Part of a small language model's weights.
Size: width 576, MLP 1536 GeGLU, vocabulary 15364, 76.2M parameters.
Architecture: no biases in attention or MLP, tied embeddings.
MLP neurons of a small language model. Each row is named by its layer, matrix (gate and up: input weights; down: output weights) and neuron, and shows model dimensions 80-175. Each number is 128 + 24 x the weight over its row's rms, rounded and kept within 0 to 255. Numbers have three digits each. A neuron's up and down rows have the sign that makes its largest values positive.
Before each neuron's rows, "fires before" lists the tokens most often just after its 100 highest values on Wikipedia text that the model never trained on; "fires after" lists the tokens most often just before its 100 highest values on Wikipedia text that the model never trained on.

fires before: ".", " |", "\n", ")", ":"
fires after: "\n", ":", "|", "-", "–", "."
L9.gate1269:123122119138165090129122183139152114139145155115087105114125103166143140091116171149093110108129138147126109134102139152107116130056088132116200142152118150126126192111131145167081108144122160126140115123103144127085126114080153141091129105096102191149127164141144122110105154134165127140
L9.up1269:101121090108146095130130132119092109110151118115119152088148144162124129101104090170171140133096103098151107100138142132138109157108076102117093157130114116138113152117124105090113080151106102146134124133107112136125106060147173131117097113101115144120099131110162106103139172169107129138
L9.down1269:107151126130119121091121114097158098165099119121152183130161102116132116127136109116147144138128120139122121200171145171111156104177106135123111127128116157129087105108125157125140101122154133117125135125123121135127143104119138123125114148119105113154117137110151131118111169094136095150

fires before: ";", ":", " |", "."
fires after: ";", " |", ")", ".", ":"
L15.gate588:089132114198161157131117133113089112133128112108095122138127125086137130128131106143088184120121116135129133140095131114073133083092152156156133102136107118107118090100111139156106139148108131129116135094122184123115126160169153091155114100098120171136091108109110121174126161080112134119
L15.up588:132084116132139158164118140111147160115115157151119113113152099140153153140144115130100134131115169134152159117126126146126132141135097161135136134146136132162108185161130134132132119181118129119146125123128155141102107110126117123106161129150103157109124154152162163115115148127176108116
L15.down588:180153116133098133129123128142171147159146124109129133158086137080116154110145162127091134150132097138131144134114121142189076093122118163130111178156100114153107115108121088136106148125145139148130200135121107125107122131156145139109146102099141109093114121134109122091133143143184165122

fires before: "\n", "-"
fires after: ".", ")"
L15.gate298:126146128124123117148123170137106105103126132144115157120139110157110177143129129163143148119133136092133153142157108111131142114185137110074109156132136076120149105126181127155150098159120153119148106143116124108149149152136140133115148140116128165154111105103126143084153134122140123127
L15.up298:115130126159117130120148124120113077138154107143135091120122113139161115158081106100126129155113114123114161128116070135129115073134120141142132162123125122133102071147093137120142151135114127133098118106134157120130120130121122158103138099102173119119106128088138096110160117152145097112
L15.down298:139158103135136143119147103125114126141146137111141157117143135136128119116133145137110116141115169126116083121125105205100142137154093168080122115161137134128129162125164145133122130124080143138157137112109137129124152126148137138146093164155093143137121109154122138143127129146137146139

fires before: " |", ".", ")", "–", " ("
fires after: " |", ".", " (", "–"
L9.gate580:164181134123161147111111143147140108126080121134158184144166082150115132151148149155115101101083171140139084152149124155117115097124103099141146131100131154141121162113167133130139135110124114189107116138107117108113138109142123132175135145112115099115134130151129147087115145132103131122
L9.up580:099138147132136135165132116135143178131159143131086085105122129131125145086111116154157146138102147141110143126143145111149114164109139144142081143118141092143132130120085111128123150134135131135189139089148125140144116126101128096116094112086126105129097114099141084110101121115191146099
L9.down580:155128085098160130124126129139122099105116124150122111163136125130115091144130100151155123130127106122146117168159150112108094170137109132166114143112135157112118119154111137096102136167127139133139128147101102107127104108123181102105109134122117132135175155137114156135108107103147172135

fires before: ":", " of", " anim"
fires after: " |", " (", " \"", " the", " -", " as"
L15.gate785:096144107122120168108141087105183143112081143180121134109101159144131120121124122174138100090126116119132142121077127138134138146157130138191128106098165131093117163135128133098119139131129156149152105132123143110125089162131142128094164132144162127134135138186139137101123097154135118139
L15.up785:146117138130164175158122108105091150108080123105132155122103145107147139130136148140109137147139147146171093117110128149102127128208132157145156140089108125164104140164159136154140160150109142131121141096107137117157116166143110096157140128175112137134099145135127192139156147131141113182
L15.down785:163125107126130109117131141155088161124161110157111112144140152150120118139093131133166168142101137129079148153142100089117156099100130170066142085093133166113117094117083136170092121114133131106106156099102103143160112130085156147091153085082141092139132131114150100140175104151082119117

fires before: " |", " (", "%", ";"
fires after: ".", " ."
L12.gate269:073128132114147113067168116070133126153147124150102162167117104107145094132127139171125130158121129139183107159103168115154090117127128117122122124153117147143121129126126120107187111108109121150159117104133133135095096132132171093124110108119136124113106118093162101142114165132102068102
L12.up269:131126108092137148106141121163107117111123077148151150190124080104158114103126103125102166114093117169145135143137116138088126129074171153167130148123132125110086119129135142134103111160156097106133135163161117126141090125091101139111107105138123164126113173084083143106120143160103168140
L12.down269:171114125172130110180152155108135136152172116128122132132131093087145179153119135124120092156086198052113151102094114091130105143139099167114131097152157086143115135133098097107141123093104116122139119152115123117078206132121134145135169132135105127118121095121124106098179144135137112128

fires before: " |", ";"
fires after: " |", ";", " ("
L15.gate928:097064133124146180143136138116109130125154119136168137126172088139143090136101134124158095099141153125133119159147129086137157116154158114151125123096118109159142100147145139155124164112105143110052151117127094135114154114148140130133120110151144156132140120113138143132090157114131137132
L15.up928:150161138133075143138098151153136160165122085177117134129067155126135102157178158147144146126148119105131117105148122127150128109120090146165137104118116143140125100138128131180077119127138117125125144169130136141129161142125133157158115096116158108089135110153144128133135120129115106128
L15.down928:136100139128174081170139085117122111126117164127104152140145115116118154146117095083169139095118148105100133145101102125115104122154122107113108160139151141136121170111092148077190140132126150132114112091105146127126108069127143115098145146119104126123104142123138119135132138130114146118

fires before: " |", "2", ";", "0", " 0"
fires after: "–", " 0", " US"
L12.gate28:124160100136137145095156115109150120136118118120163117165094145166148161157121093168150135084126170111123109112114133125115126171155127094131150130079162159114159151179132131121195124131098143160133150139154144130155134104149131154106148120122129118144147126112115122102161156085097119123
L12.up28:142105123086154146121119120090126127145168131170111129113134138118146141101117125142131144133136128116155121090095132114124167136081120163128107106152168091145098134112113125086151138174128140116140103129106130095096102146153140095135168117112120153107123158140177122124135080135118163096
L12.down28:110128122134119101081154132117128133117112155158131138101162148120143155142115088137131126136099175134119126130107128151105125143102113090106108128079133123102119146169134176112178106116128130112141120126129129141150135130104144126110122134158070170085152107096164089144127127133130094199

fires before: "\n", "-", "|", "In", "(", "District"
fires after: "\n", "===", " ===", "=="
L9.gate1100:130131179084092146106109107118130142166127150096137147121146112065078169125143189094097086130123118169134100101086135167167065092105152140125139142111127157130126155125127111105123167117084140133149128122143140160044149122132138100157111140129154088150091118139113133145123150148141121141
L9.up1100:153134091164154154129140198100102090141145105118124132130143106084112139094131103162113103138124126136116163157152113095074154125116159096119152137177130127123129107144111152176098128151143105132155102121194084117171147140112106105130125151130133120095179103079166102123135150146124147160
L9.down1100:101135127092103128113101107152145169106118134121128135149120176105090107119124200098119146124169102133152135087132177155178121118120117132128115071130117145135140118106145130094123102083105127145105118145103137163094086131134155111146143092123197121166080151133142142144109108100136133124

fires before: "|", "\n", "|---|---|---|"
fires after: " |"
L15.gate1098:141041102142152082118110150119115158138098119110119132125114133108108127146131124133144137124121133133143140144108080131110129149124151150144129121117118147122094158157113145133130148124102118152093104141114095158142110147136089121120133119133139107103114138123125082127135090124110139154
L15.up1098:123088105202095109123083151111140133099138116110107097130117158132117113150130089147153176132116088148105126136159148106129105105109141104154149151144079122104156093118135097144126175185108058131156097136115118153067133090107183113168169104091147126154152140106151122134096137137091170110
L15.down1098:139192111081138134144147091122112102147121111124164126129108152143116141107115158112077084141124172127123127117110075203135105100148099106126113164168111116108155109122124135112125123107124117131131116159154156112128126140156111140135060150152134133133072118116102158105141090116114152131

fires before: "\n", "|", "==="
fires after: ".", "\n", "=="
L9.gate351:082169138157080133175137144134140106129123118127146116158158136143113149093111133101125151104121109145137151147103140138126117125127153108099156131102137082146107151096120082115103104153126111140094121181155131103111088089120151108139121075117134116124136125072123147177100144140155078132
L9.up351:105114106135120139094116103135172124096125145122172123142155134179097156163104160132135109145132079078138144149095111082167091147121094140120130125132147086117105158136125113136065162103135100129138140113128131144193103116128138089124103134142165165097117090173088149129138138155074129115
L9.down351:158113114125104119166164136132113061129115146148141154126106128158144127182168098137132147138155122124172161144111089088121133120145121200136123124107107138128128097130094088136112125129128127080109145114163119102104136122121117139111117117110255118139121106150167136122132117117082113111

fires before: "\n", " States", " Championships", " |"
fires after: "\n", " World", "/", "|", " of"
L12.gate880:087107148127116147124191104141145136154132150117143116118119112144126104089122119153108130137144104105078088139148134127137117137098137103138104098121130093109161125125120156107150121158133117179088085124113130099095130131096093104108102125086128093099069171151130131151149108123132103094
L12.up880:129104082162122165084132112135135146128137088087160083133093140159157150135137101160159148136094137114099142164172156132103150137140124135084135108088108159096096107136092136146171133097167092127121156145088143105106106126134099085127160139140145158116132122133152085115137137111134106146
L12.down880:095123133099151106136128158151103099087115139131139112160120105116146119133112129124118077109134133161134150125122116081166133132135127131121092089137116164109166126172174107119094153151127183097108069113171133131084125149157112139130085143139139114123089084150149157116128150095161191101

fires before: "\n", "-"
fires after: ".", ".\"", ")"
L9.gate1183:119107145083120109106168138102105153114129147156139143116135111137139119147088118070115115132129085122156132112110097131185117094107122128142149164107110117105169121144101148119110105138116092120133136164136169117127147149105148107147110124114154113108071117082117119090127110122099155144
L9.up1183:130155164162107150162144139127120112091091125101135149132152134175120147116105144098153096144112173128139150076117139144134147141134118141165137126118127119142115106138145133134137122106111169152180126098157152116144097092169106153146116058101139117166125134112110134125124117131116125175
L9.down1183:142088130097111109118153131139111145148153137120111104126127121120144161131107127105123137146156135115121106120117118097151132133088130163095115134103182082128138102132126117091139134108154103128133116102128143152150118124129154128121135146128210105103118119090122166151131113129130137119

fires before: " (", " /", ")", " by"
fires after: ".", "W", "E", "-"
L15.gate479:111103151121105134102118128143149085127133127170086118130156099172152163122094129171118097114093127189140169100096119124133132137128134102149134096092153125092124138128150147131100150155141140164147113170092104129123100116123149154134134118180112144112082141142100149062165092115104136183
L15.up479:152177137116142114089142145125111129167123103106129137119100131113144106093090130141102086124165127133158122123123160141156119131138110116124112097113113127148110117070134132128151177137135098153118125118141139145124110188140123114077130126132161157120148135094137151102129154112118112133
L15.down479:093177140161133104118116110115143132125147152108137108125160099134126132124145109113107118099111092118119176109116129137113128167086102136147159065113131129104108109114118147138148169154136107144159113137079146156139139103160149129117142152159158114112082072143141146116114100170141144148

fires before: "\n", "==", "The", " of"
fires after: ".", "\n", "==", " =="
L9.gate187:102079145119147092140139145134080134103099112136154126134135125155155122140141149076159114132173109110133100129118121132121133135145132110128128110165138148135134140121097127086116132105130121119090147125117117151096110095158145130125122086140111134106141141153144129125111102160150109094
L9.up187:086159139147123154104107104165129138112121093139120127164157116126114152137123150145141114139133120102182167115113134125171095099108102105083114107109111127134060116158144119118166140111149126112174170115135158134123117135151131121159130054143146143141124130115112101134106096196147129126
L9.down187:093123132147157128122140176097140100122157186130112133104125097152153132160090115108113096128130121178119126156116084098130165114147147118122086138119118117141145103144095106126127130115108095150116139145111134141095119152116143157105184105108211173136138108116167122095174128104159115134

fires before: " |", " July", " February", " September"
fires after: "|", "\n", " |", " his"
L12.gate1045:184165107117131085132161134120106104131063141124111142112132102118120169140152167138127128130149143143115165141113122130129113104096117106141129115135196139135157153122112157203162100125155128125125132126111147144129150135150164115119120116116122113121131198161120135147097156133116158127
L12.up1045:140123134137081144124122137132132124096144122064190151130102135136106134142139169137139117127124092116134155120171088133157118154168126114085157116126108122146118147110109152135107156150147110122148134109138105143175158102146072129149114110153116131126175123156114159088147115117138133146
L12.down1045:105068146112120121140096133129140129132125101145125140144097148145136126134150147141155116088158122101140073089089136114140148140161112132133135120136119113142139156116149109104093155118128142153142112125109115125072128128104187083116116142139125090106134121142124098105131131110139125130

fires before: " |", ".", ":"
fires after: " |", "|"
L15.gate1416:086134124113144137151147110140127102129109089095128158082124135126111102161111122123104118154150147119129158112113103138160135159114141156063152159141139096118116131172132116112160110146157164152168147081128129166119147116141146124086109115156174102145100142120152162148121126076153155098
L15.up1416:120125097084156173119111160123117103143136118113097134125118115132128112178140098181149086138119114097136157115129143106131164104159136098165098119135124143094116099159095116097135117151111126119153117107158151099164130121145132100118133168129133142147074146154103104108104162128132116094
L15.down1416:163089129142124089122127087126124118123151148145133166142175085135100128105160148160103132115154093146118130108153108112114137128083147170174135122141155121146148133138149088100101153164138145128128145155119155156119154102111118120130140115117186109118153154117148135128102154134142129127

fires before: ".", " |", " the", ";"
fires after: " |", ";"
L9.gate141:114094136148134093104161165099117139154116098157145091157113140145128154100149182120127158113098139148097142109093154119103128098143133152131142110118120147091126153128110135105137124150106136123086114112155130086149151117116121132122122100100114092163098124113147077113157128186117077139
L9.up141:096143132098161103128076089139149131130102129103129145140150106095121113121093150132137158090125103170117128128133166130140124128114102156106169107157135170106110133156091076123168126151123152139111104145140110097122090143138187121172148100121135147132104115165143184136117108100125128123
L9.down141:080123145160142132099134160113160127138143083120132180154106128127134172136148117118104146142125116130103134128116105116111100101124168118089125154144141158185132152094117159118122154136129101134112128143118110133135150119142122143102124157112134121160101152091084146125131151165098042099

fires before: " |", "."
fires after: " |"
L9.gate877:136143118132105116122111091109187117143100150155128111111098147153083108155128150173168126101174160143134135139082133136172125150142122102091167150102083131125139080173159139159146139146165129151105160159104148144104107134092094115102140105126155138145159119150163141107121113135174107130
L9.up877:126134153119125164087095099116148147108156128141139132131091132130100151131110152105104063107130083080161135156122185132116162116137143121164129132098130119115167174103112123126102135172134111112112071131096142107109151122130102122136132124094151160120143138101119154104127107110163157108
L9.down877:149087086122124111171172101157158087127133170085125151089111152110137132139121125116131151114109149121139122140124042124152149126160144109147140138133128100167121072121167142173132134112123114123156163124107166150148128160092114124117116098163111140151167091152158167122129121111094132137

fires before: "\n"
fires after: "."
L15.gate477:107122094123124135128116170180113160109091168098138136145132127114071171141144101131094124127083084103091110091130148158116168051140140137110105100099173121131126162123142147157157092093106116121141123095172092130109141139131119109157120061146143134126133143143082142144115105153171126121
L15.up477:166104112143172121149154126134091122148151111141140168169131121121124167132121143139138132092149115131150123148126154083144146162117114117140090132132169179049143095138104122093090149150139134138122147110168119092170119126166111116090132086144122135115124114146128131134140136160099164194
L15.down477:124128139137122168103112133124150156159159119132113082118135125165121084112106128147127148129148146131138140129115136166183154156145109130151128135109121141164128157146100137114137165102144114096093127140088132155142151119114122124143140139152125081129178128156141085118104120095132116090

fires before: "|", "1", "2", "3", " 3"
fires after: " |", "AP", "\n", "."
L16.gate10:118100127125140174101166086107106142134115119143085145181147092146148139157147114129128151073081154136170096084170157127148175115126100123178134147107143139125117175120105153096136121142088147220122112137114159098146139160095145114113136113103126136134121088182152130115135094125123095109
L16.up10:146109119124089167104096100173076125148156102130110127130157133167137149157099096157154147140131127121156117116132151140129162136143107116111076148161115141122149115101141104106167077090126135132167135101099130168106145107120160134149150125147157135159171112149182100148107101123099118106
L16.down10:124120159144114086118121172110124119138123131129139143140159137134135161120163126104125133179149143098072128122144126148141124085109107106109110157171133129119132126122142084096096127143116135115138103148114112162156125139165121127152115139119139144102106121122096142139170168102198147125

fires before: "1", "0", " 0", "3", " 1", "2"
fires after: " 2", " 1", " 3", " 0", " 6", " 4"
L16.gate1533:072105126129067142119131137118124119121080127157101134144098137106140123112146151138099121121159142122179147138137121144135135102137115147145104108144099108103117141139186121094178183055152162132134136141166130125156117138165112128105130128147123107118143170099133096123146140130102156139
L16.up1533:153142104134115135142126135097094121137108139119159135098138153179133203154133114125143126135074111110163098154113094151098134111140078127123097106127155137146094156132111136132131140133132133123135095135110113118177127138105152127082125097125124124104118146130161138120118093127125107132
L16.down1533:067135143149158150138163096124137135143165120143145162108099108136135127073114144163128120111140140106092146118117155124108137138140116134098119120111118118092074130105106118109139161137103170101148093076130118157123123148128148099136163118154139123167135138089113094114123148080106167162

fires before: " |", ":", " put", "."
fires after: " |", "-", " ("
L12.gate1210:123122179107135161116110124121124121115147128105153105093129068144118153095147125134137151106095114137130185118118147133134149132105098093140103136095137121100150102105141171132114146082164118144149093131149187076143123140125124127117123113128100144120097110140143146101143129129136125169
L12.up1210:140108108171116135114115146112133101105079129112156147098177090111117109113135133126093124121108128170134127163119179155105141120105124146113147117126159122105114147079110098143176116123131121139140126160116125096113125141112169085145145160142115160131169114104115094114125113107135139137
L12.down1210:086123081111136095121143118118136124133115146164109128126140122090068159086135089164175106099153129127129125125158143164103123140107128164138122143136124149135128106116086118105118121119155147149166135116122136161113095129120112133130109104142143116120108147145183106125110119114120105122

fires before: "\n", " are", " is", " were"
fires after: "\n", ".", ",", " and"
L9.gate1513:077117152095088156122168164125134118131146157133112120113143102103114131126107106119123111100112122142094127120095183131107130102125100122126109148127168105074102125130162143132158105052149108131144117102129148157112074106127125092127147121119120136154078131104166137115168145122152145133
L9.up1513:106074117121116122144140163097144096138091108102093143121126124148110163133159135113118136100148133145110100076125128181124115142148101150142142148106166124110120153135147056131105111131101112113150140141129161125104112136153151140114081169132120101121099150134111085141160116138131085121
L9.down1513:153101139113109127122149176095076115141103081138093093138165148125136135152122154140115120112095156125115092128122075121113130127103091110149102122124146115118061106117144139112110135109123117158131127134113148123152127160180103169112079142112119105117100142133127110106127101133142106085

fires before: ":", "–"
fires after: "-", "–", ")"
L16.gate323:117139125137127123149120127157127069169143106132111144120121148106118157097114138132150153132105138134140127147131096135138136128136132123117108154125115104082113125144133135124109094164083145179105184150144119150146119151152148115092121098128082096131160098132131103104126094114146132134
L16.up323:125161136128158154088127119140113075147118138117123089131161106157115129146117171174125087159133164106121154134134136135115117133122166121130139110136159099102099096164124151117139126114118117140139125082125119118136107097129157125132100101128087165120145065092120158116142140147152108122
L16.down323:113130113154148154120109082101142195137105135166133108100126126119160167138128152127115153118121149127147154129117148108142129139101119190138129110114164120103117092130136115140107137129136151155151157127123120160155148152112144137126122117131180123082139150109126113092122108152136133138

fires before: " |", ".", "+"
fires after: " |", ";"
L15.gate1245:149139096113133126131088110151160133119127100155128152119100124107130122138176138119079125104143115112110125158103126122127143101127125120122143157135135171138110156123111128116116142133104159114075076141170166121121176147141126118152105123097157139135047108112105110139160153119157184117
L15.up1245:109146164099133122136122146152160083134136133152121163108130122120137162118156153140137117137110139109129160136095121127141116081126144129082161138139133108148090127109153127116095132137139131098159125110134153077090146125143172132115133078081123135141109115089132099139165146128145126125
L15.down1245:136100109164128106114132132121125117100146156103124147113147130113113116175082100137157146165150126159152109108144119124168174108125122129182099110147126130147140099150141091163154124121143094153125161160141105154164085121132162133162109137127160125098126136159119093111105112146123108150

fires before: "-", "=", "\n", " n"
fires after: "\n", ";", "ops"
L9.gate607:129068098115140125170116070125108127206095178156135140116117127139119138134104117110094150113118127140132147108112098149109128123112168147137103119109121101059151123133111124088133134133151108131141130100092163132125125133130180113154124130129151139134138113100093185172142126114111116157
L9.up607:125124117123123102164143157120092111134121131126173179078129116125151149132152112090106144167112165165090142135110109139125120146110193154096116114152107127101136107150145144113162125134119126124135147095150140168103110129172146078181101119077163168151151131126118133170065112109111091154
L9.down607:126138133155121122132109182107082143048147132126152121130120113129089100084177091121150100120142093143104103147131096107124137163108167060132135130112146142080133129161139154133178126111112156128111120135163107132113193143142095174136116133128124146153094140146104139090128117137134127116

fires before: " 5", " 6", " 2", " 3", "5", " 4"
fires after: "\n", ".", "|", " 1", " No", "p"
L16.gate548:101170106148071147090134137148102106120182075117132164140128131122090155164148095131131165133144125163133101104151099129137138149139110128131121136128090087166124130141110111143128099122130165172137126107100161128079065166133103155141132129137107121105081083101132101135136161124146117135
L16.up548:107155106118105170086109184163092096134104151161129119145192107119150129121120120140156120125142143154164146129116153136130151124158149147163120117137120083124133170144127158125135129125131126142138134179098119098110097146118097152090142170102115134129098152103128077091121134142130162131
L16.down548:182117107140181104105159122136149122132135138090165106126105158128100098131116157124116090150121145124099136130129069083129102108116120154123120158103125138109142138140144080113122146114136075121139156114131145139181118124127126124172150154123139127147145124165120153150118139101169153138

fires before: "===", "==", "=", "-", "|"
fires after: "\n"
L12.gate1413:078128144127138101177142071134135112191118192140131166155112112141150097096097173150168129114146128126143162112107135138077094138141081136161093117115119166149144152133152176184127170126102146136128108142149128118127143129102131083153091125134129161125113160111118158104179175131126098114
L12.up1413:109147116098097108130146130184103142120129162090180129108125101107089105200092122115159169134122113127173143164087110099146125105151104134099102101152151111129128148157109137177149174116109120112130138104140135145122116104105149105143136109141163130165121125099118134126136112106077144162
L12.down1413:167150152131103111127154080140060076149119099137105140156134124142146102141113113126162142145172125126143114141119134148113103186092128102152148135141118128138161133097094106106166098117132115134117144112192114119125073125122125082152107137124111149135139133134126122143169154149096151122

fires before: ")", "),", ")."
fires after: " (", "18", "–", "born", "-", " Star"
L16.gate20:083140153097099086135113135179113148154184154138122087105105123154165133132110117138108128142140144133118150136141124140105095163179114122161099103154111129128171088118154109131150105133094107114127126131145136105101153123077151126141080137153136103166108068134161124180126127155156143230
L16.up20:156106132101127099138141114119147116113106140109108148161055147128153147163126161116152123089146130115159169120138158104112095159069139120154132129095106153167119170087142142103175141135129143129138115152107103143088102169128151116149158128162109160143101104117170156114162158111133115150
L16.down20:122170124138135110129110168115114157095089155129160134127168149085139145118081110140115154108066140100151132148153145129098154144106143164109097168142123092134151100182132143087119130148097118140154080198125107119121151102110115159108144150120115132146104148109132133066123112161144148121

fires before: "\n"
fires after: "."
L15.gate1382:114116105131111127133101143171124119150070146120117104115116101121123105187145140102123125099141088156132147124143100123140113090155096084162108148111133153160137115138148126061117145125156122125104164108091161085093154119093146131098162085120103135145128107148160113124135076145152140128
L15.up1382:127123090148114088184136162124088107133145130127091143149142134110107156160173102104108157155120133130123095187135145132115146069101131143111130099147122136119100149188094134134135113098148099112142136101119134123123095108126117128157125099123148161155130175119150119107149186121130135090
L15.down1382:134106155151191147102102119112092137105144108090124124123133145119138141127160123086139115094156114114139166106135143155143117098161103103151077120132131106113142091125112163130086119100116134131104131156140092126139143100106152147150130125128106100105142163126125062126119127105147122120

fires before: " |", ";"
fires after: " |", ":", " —;", ";"
L15.gate211:130094148147138102091128111105117121121103107109117078078129132132099154214128099131099116129086121125147139151075126129097129127112141131177164104176151144086136157137114139158156154144141137134104146103142161191118102160119153095159137141144126176153090154126142119161165138111137128131
L15.up211:106082100158105115133145131089088132123137149163137095152114090150111153124140126106124128105144156185130168065112141140110122123125108128135127121138160135163147166137120121092154127101102177137105110104141113171083124135134158123176126139135114136123170128140151157116181113134148148129
L15.down211:113077153139147104128118133113083133109123113164142120131070117118126122148141096154135111158130145136152150131125133128132121149119158147182101164145104125057148113135103115131101132149150185125081164114128113124147109111122079145098103135149120107126148124163157132152115121110127156107

fires before: "\n", "==", "The"
fires after: ".", "\n"
L15.gate120:182123174109116133130157097098140128150122133125166110170072151134124120141140133131127197131138101092138066166128121105147101167117133127167119156124134144145161141091098148114132107133130152116142152103116132114165142147078126111130100101128141140104129103171117119109145141166138112136
L15.up120:140125149171124145147178149144076116099099095105155126137148110191128176146136125131145123170066121147109138118123141140098082144119132143105117163155147095126105155122116166130119113162095157147111090148165109138093063131138158138128135108131172113177176163111162101139116153097161119100
L15.down120:148087122138145129091125118127146078134169126109152116112106142130121117118145136096085150113170109106135095105160096126147141096146107109142091141138123181120133133111136134113097163140147157116130117161130155114135164100138116143141081108123131139095134087143102125117144116123134109117

fires before: " |", "ia", " the"
fires after: " |", "in", " one", " Nam"
L12.gate1424:148188140114142132167167143110119137109142136107136113155106101154116138090104169138109137126106158128144113108151108116172079126170079127154130153140158134171105115113092095175157102098091106136137123146107122122167125130171125144097122154110123143117117109120134140155136157111143124117
L12.up1424:135145132142175118096146150181142099141112112120119091132142107116140152123130114076142132080166131084072115170156108137131151147138139139105122101134120097115145112119177121133125148126097141155106140126132169083133173096130140146144174126129101151108178105118124186144119109090161147175
L12.down1424:166125088135163152114117089123098156143117114169135137156113139107132128078157135141110151120085138121095139092150131130130144143120116127105114133105093155181110095127080100099176119067157109125140105174123151179081124156156130138103100102152141152116110170138117087111103133121086132099